Part of a small language model's weights: 19.8M parameters.
MLP neurons of a small language model. Each row is named by its layer, matrix (gate and up: input weights; down: output weights) and neuron, and shows model dimensions 128-255. Each number is 128 + 24 x the weight over its row's rms, rounded and kept within 0 to 255. Numbers have three digits each. A neuron's up and down rows have the sign that makes its largest values positive.
After each neuron's rows, "fires before" lists the tokens most often just after its 100 highest values on Wikipedia text that the model never trained on.

L3.gate43:127130124135109126096175120114154113158129142142110084111122129133111150114150107110165117127090123077147146106084125117118162152136114083083115141110130114158132110146130130147148114139110139144146113126082157175177136108136142097159132104153117116128125090155140110110134086100142099101124129089153147117120129090094153149142097150190144124148135145105168131143138132165176116131130
L3.up43:128111150114185146109155196106134146134118098131117102133191133159122140157101156102118123150154104092121123130124125156134123121091095120068126132087139133106142153141143120162176063132090105122106105157105148134144157107144133088144127076142110144100128113165093147110098138106091130151129151147098133108157142110130144168122148152118127097144127084129143104104126139142153096121138
L3.down43:132152129106186151148126150099151118145097088117084125153171100130142130130144143131091117130158113089139115151136131185133138168115130101102111128118117126094141147154133125137151076143091143153096116129127127133145158129169128104127178112124113157084115106152126148117091154122105158151145179164147105113119096124128113163107155146125111139156108069170113143122128133127168100116126
fires before: " |", "–1", "1", "9", "5", "^{"

L18.gate236:139153127139133154150084133135172117105142121116137153154074101134151165107114156125122110124125101162126102132146125145116135168089127124104157139173142114118160138134142172140121133127171070106128113116137147108129147165122103098085141098157112086115087173141115163150084138076093137150122127154114120082127147099137109113092126125158132161166134129129159117129142119127104110168133
L18.up236:109126096117129156113112096116132117129143138128129148143103108113159121118140126116074109171156113133133073167155144134114144147135178155123115145116113125145139132133136138124162164145119141109115142146107084184115125089127131198121109074152104124144102155124105067072114157103143132114096156136134168119150120127170111116145129101145107110105148130122161159133127101119134106134124
L18.down236:120119133140092155092125123096119164162103132123127126125162117122142131135139149183127167112138143118138134079149145101145130122121104121166191103099132147141154118164132133142121123114091081107180122157103124100128153124142133135157104087132119116143080093088141137138109113105157103115143090124146132149123144149104102153117146160129136115113110133135129108173154116139137161149098
fires before: "s", "es", " the", "ed", " to"

L3.gate598:157121144120132106164151137116116097081125102143185098122119123161141127107137118149138153145119100100165116114098163162182129149147130068092108108141149108154138126113122124173134090124085120123080070135124105144138142137112125136134137114186129150169077099096085150113119147126124164125144114115123156121122109161108133107130129102155129084164090130133115129110125075149120093131135
L3.up598:137136118140120096147165139142140105081115139125137145128108096099149115108127125137156059111124103098148124120119109134118118154157148100100152120161090129134142129142136175124099086098141141157126154129064154183169130146180119064091168046091106107157121079134154126140120101157115179140162126150148137134113120125113159132150123108115115112111168125129095176074149146134088121113126
L3.down598:141152105107102147152145109128126087125109163119134083109125103115086125117131152162150074133130119128141123120108157138170097163132149114111183090115089101142111117124131117144122094123128158127086124126099172143153152159190126106130170061122154096145109082166116127146103094137078144136138137172106150084096092118130108129182133129132129121145143110138142182100119134161091104113104
fires before: " |", "–1", "7", "^{"

L8.gate653:142122113120121143110111142161152141109122114169121125145087062133119140131125145095106111106138127128126083140128128125144151141127125111116107124130126180149073101137174109146135114124147119173117130124127087138081159139154125139162118155100152142121134149125131097071141116103122124093101144135137135137103089118111149132134126118140139076158139107134092166095102138150096142103145
L8.up653:135098105106137150079173100123139109112114156109126169144113116136124160131141168083119121078136071136129131128110151097158116148142138094128111123167119190132108133147144124141142128125132151105142114107155099126122162182116115144123114155101130116140151114113144088079109129122132113110098139117146147119110090135134150131124135098131154093123130150116138111085065149166135132131129
L8.down653:147124114098118119137087138113139119137093139117176153108139091128155107148128117134128117109164132151123151137106110109114122110107105140086085110164130111105140144108147096160102143154107179127090128157131169113118168130171153133100115112133153164127152109147103155133151128106171075144070116110130084157108105108173154124130191107137152110126170138128149139100098135124113170129104
fires before: "\n"

L18.gate159:128112169151101109113147098113153157090145157104118091142101141149186180128128086171123122155132142147141149095099153117165130104136118096105146132186106119148118146121136153123096093124161122093128121158179119132133114128127112093155096081138123095129121069134099139155140097076141084156145108149133144109124122115139131125162150163157142130109156122113155130144083079150141175144118
L18.up159:120137101160129148139113098119142143124116140130114129142102136167155123066065155121123115165154133158108142117097116147117105137127138111128162188144126142120152134119139138125062052150152121098132151126118162123142114121154137141120134134168140107103171106125133128133121136104128126155140115152112097073106133105091122156147156154173174168155079098114100130113177117131090106127172
L18.down159:133109143137120131120115174095129156105113110108113120104126167180183121105158099134107153136139118138130132099129091160119133112164133121144111145160118109120149134078128098081143137102136134096154113114095133124144104173136137124088165141112082184166136089126127110118135121124102121101131086147147150137114102062144160148129118112141124160128179121154148114138112112129142056135117
fires before: " to", " by", " and", ",", "ly", " with"

L18.gate167:170195142127102138118141111118168136152102128146120105077090137134150124123104114119079100158105140193199133094122125130155116134107079119126180127130128111108114158119089127092136154124168135124145160115130167102134173110171098142101138115154107123125110141146120124118104143112158081166114102107115145154102147127094084143126119151162085134109112104133142141139141128134119167167089
L18.up167:122142141142132107109122117099119084175144111093143114117129129126151149137132117113093131164140166134131102125138120115124080149073097151111141156137115171142158119111091150140138128141140142117136169114115172141150134092151099160121163134161096117131139114104149137145120138127127077167130084119122101090135064096105122123136119174143105120124089079092113156107106111139114084147136
L18.down167:123172138111099112135125124126113117125109147170132159147138134135150108128127143087112141160120160120121121105174115124153122191134159105144207162114112130155170130119097079091107153170115172141131169116135168156134148145152121109167153125131118113135117107131107096118144141109145144156132123107149145104089115113108145129111132140170131151127109143143139113112103129110157109140122
fires before: " by", " in", " as", " to", "ed"

L2.gate161:159152140140122136094066142123127148151123124120124121115133107132149121103165108092146135155101098105184124121101098180136162132147132083143140124092129102139117096162167134134136064119119106131106135118112131123137161133142121091121149103136146115124122087132120128122148130143120145130066139100106153126103123137133167136115142137149135126148153155156145155128140129123136118115155
L2.up161:134138110146142119116189126113113112133105081134142095109173119108113145127132155139138140161126153119096159149100159121108108124154104130116131102102084122133144126129157127145116151170100142137160157122149110139150180178160125110124126122128127124167117102118120143134121109123116107108129125156116164098094165112146152147183145101127110141166106127157097118105165111128173103172141
L2.down161:174110115126150149147214099105133112114098107109105116111154115167112155108189168155124096122139141083136173136090193151134133121132163129134115101099095124158108123114129135118080119154139130143118113131106133134145115132140124129135139131117139115128136093131116144142109123120087096124123122134192171110083175113139108169162129125098109105156116099154112124100155130137121108154129
fires before: " |", "9", "1", "–1", "8", "^{"

L17.gate460:126157125136134146179146109131114130130127137172118124129131158113130156110129146129097136164125149130149124155096152099136150134141070092152126129117120118132130122121108094136101139144161142088067171155083108122091145136086115150148138135187161109132108092144114106101119119133146157153162140119109148134114142099135139103173124133150147150094157084105128131096107162140104102134099
L17.up460:137109126151130123145122147092141136123139152103146125150104140125144117089132130076140136161133156108181140097115144163111141120122104080092131122124123166100128121093094094132133147141122108072132114125126149073110125134188128148147147122153151162103114108096127111124096148171128116138153117112126133107111097114097148134134163142164146160141127109129156136157107121075112151118138
L17.down460:179150115120129091139135089152156129127084109158094131139075159144104100144139141112161137142187101134094111095146113129116161149101101129096065155126093119112164122080150100197134147139100149167132144078119142108117167082165137132138131092126136156167117111121116078157139131122175124116131107122112139109175122101107148122117137121165110125097152170120135095126133130165135103157122
fires before: " by", " in", " as", " to", " for", " on"

L17.gate526:141122127141106140120115152105170144137114133154167153160116104159101138123132149122148121150130120137110097138115167128139106094151119097124078152139107166113154116126129129121119111138124131137113145156078130092125140106090197109095076129113113094128110177084136147092088136159103100144121119128099108087113166148151163146121188126147115111166122121170128149137121132108145126099157
L17.up526:089099127092128126108117124144109108121112142195131145162089147115145134121089070132112115108150154130134127091148159083158136125144130139155127141141081130106155166121130121100142130136142123078069159119148127153109141116138151145128116083141095102089108136123116140138148112122169110091105114127102099127106154135167147169140156088169130114088089151168072132130101101176110168083129
L17.down526:129116172125137080126093083112137106112120143154129118083110116164121165159136149143142156106170153115144100131154090125121116115133150159110130130138103068134124135144140118162104155108136118135104162121136096143105138125125153121162147117150116087148109115133134125114128166109086101112090119110114095128200134105138138104114110151092156097111133140133115100087114159105130185099123
fires before: "i"

L8.gate10:120117112133155131121121091125112167147119128149112137153137146129127141117086149143146121143128120093156109152138186160162103105126127116113132148136122146182136129134124131134187095139127148109119123150133132128143140214138120142128152148086128118153127152125139169104131106111145132185151120130180120100128112123127121134100149085152099152140114175115123142151138067124098109162132
L8.up10:127088131149105124169141191142096120121132171114126134171101105083121127062166156138139137141141110130136140126142151131142132127104109104130095173123093118144141118137124127125164116104145110127105100165107115167149152122136136165122143144127094112139150129095178160115145136134086102102159121147092129140155093145155142168106085101098153121154128152102131059144142123103153128146133
L8.down10:156109067083106130137089114102144119142112149184097112083129106139121112142086112098113097136145075125131184126114152117171114103090111119162136156106126110145158136164142156105139162147114176144150142152142117107137133086121120102145124129130127145117124145100156145127125135159119103134111131099143154152121123098151119128118106127149134146124132084107146142107177143103135102155103
fires before: " ", "\n", " P", " |", " G"

L10.gate452:151136090131131157123115124138095107116073137116115126159098148143105098101130127136133133130128079137154103108106104099142134143136125094168131131141142145111101098096110141119138117127131117195142167138113172181103137119140129129078083138097110153115131123119105150107093103108104167094140115087140120145121079147133114144158130147143157106125138139176113130136151141102107077109125
L10.up452:166146139123115132136072127144098123115188149180096119100141112102093140082127126115122128135153101129123160145121137116089104128114108166150139147138131107131100123113117149132126135120104135156119115084119132126111142132134128138123121203122115130164098106132136101135112114123146160161142156089107163158097113053106136129107130102076183141137134142138124094121127128129141118169143
L10.down452:112099126100142162144090145133162100138089169159148120123160097137143195080130095133122141136144135114110127110125134159132104110132176077183102132145114113111140114149129122097150103137109145124105093139129141103134086110144106154118175166148130100176107087124182149148158137143126090162115201156116122155103117129165160143123139139124131185152155156113128123054137172106142121112124
fires before: "\n"

L2.gate103:133140109150157127147097093103103085147138129142115121078117109146130065124114093089121087166098119113199103148140169111150165103122148155127096123143094117148142122159143128115159107147124168141089089170137136132156110077105111139145087143172092142154120149132161161103147126110077079114122145115118140142109127143156140165105107113121132145148128174137143095126102155127080131157103
L2.up103:130160118081153098121123099096096163143134121145136107087129120144152123093153121137149126126131089091193080145155149119109161100150131132162128096102103081151135121108113133149131086125146111126120136092136152142147163139123156127157101121153136124120112156144130159085186116125123101165151140143131157119120103152160126110154112128086146095148137122157174123125142161116116171136140
L2.down103:088188112130157143100104104099142117126149125135137121112123121138141113084116131120109113152069109124151107125138166118141191164145145116149127118153126136115120101124122189142132107128121161149113129124164141143125175143113137191110127136175117136170097111143119122109138120125151105118206136140115129129116084188125117123115136125133168091143138085107171170113127098141109153116123
fires before: "ing", "ed", "es", "ers", "er", "ion"

L8.gate199:130131108110142115098176085161154142104133153118149173140124123139114134163143127122159141125136134173151103188094142095136140136113092127139124141140133115140101097109118152147149086127156126177149169114129124152137170185104147156147100141138169117109094193117123136121102141145134121167116127104127133107148081118155133124093102102132158084140063112160112143172070090094103134130094
L8.up199:108115093152097147115135115162149133126180147101083121185092105104091111132112129113083130095151118128119122143090110108125119111110127133128121130097158162110124096114111112116145084147131092155124167134177117149123140163137128133133106124105118122103142146155194147115106097146146169152146143113122143160111115081128163151095071123125184092144114110113170132123110128108076127156099
L8.down199:074141099182147151114093113094070103148137170164100097092117136113131127123134091122148153123139142125163129126135118161153139134108154131150163156131118110090151128149128099129139150146130192155105122101131141124130163154168121123145116126104162121125119127105162144093120137172065132139111155138141121192149123123108151149148111110086112095132124079136143143110147156113087110146136
fires before: "\n"

L3.gate612:093139123151121128096163119140131131120099101160128111107115119155133134133147156131126154111093110087123184125127145156127139158117131104128095084100115112146125108121144125095123103138083118144141117139102123145164165120101139120128119089171117136145092089160088168168097127128121134116143104124158136092104155098132173132138151138175129113173158179123180120115163120137098095109142
L3.up612:111163107166134138112179132112130131139131081132119084120134159115140132148127145097132117143107110093139139145095132161115100131124133114153142100112144122136141124143163135150126118124112142144137119146126148120163155141121148101121088093106139104108066113124155150125102096134106134145130106106161146108119137094130168176127118142125129123126166129162143170123140171086151091132113
L3.down612:165127112160120142146213102106110165124166099131115094132157130129146131107145157106132126159075146113119143125106126131109139163088133109129131126085162087132122109121131121134132117128146140159129135141102115135144135139145148081141157085137120135136103136119144128137111102109102105125103095135130119079090091126128118185124109154122121120127173131158141169138142150114114112149120
fires before: " |", "1", "3", "^{", "6"

L5.gate119:090159095115157100116112151120116150114119137123134111120108102103123077124154102087088150088136165104132144121142137099131141106144087112131155112130114149095139155121109121133130121131153132157136122136079139145109131140113142182129150123131136160168104176134114125137171111140168143126104125110106146140129147113100170128110092126121145137141086100137126120139124138156100155145152
L5.up119:113108140116140109155141142112119134107129114121159114128111114111142082129172137119140112132132095139147131145178116108124144112138124146069129140088108125174103074165115162149151130126140128166132107116167136130117154160139142139164094121148141114131133146126109134112136143184151109135108144130088150140117156115140136133144075085106132088069153170154163112114123112153091105116094
L5.down119:118137156130101097128141161130168111104131099120141138118099125075140089107141107121125100148131131127191153111162084100112139133146144139117128092119125160152122113177126158173157116125136156170147112176131116114105153163146155185146112164133139159124144146132129163160121125147187092134101128146139141125138141117134133141118121083121109110083155159137090128134124109158132106127108
fires before: "er", "s", "ing", "les", "ics", "ic"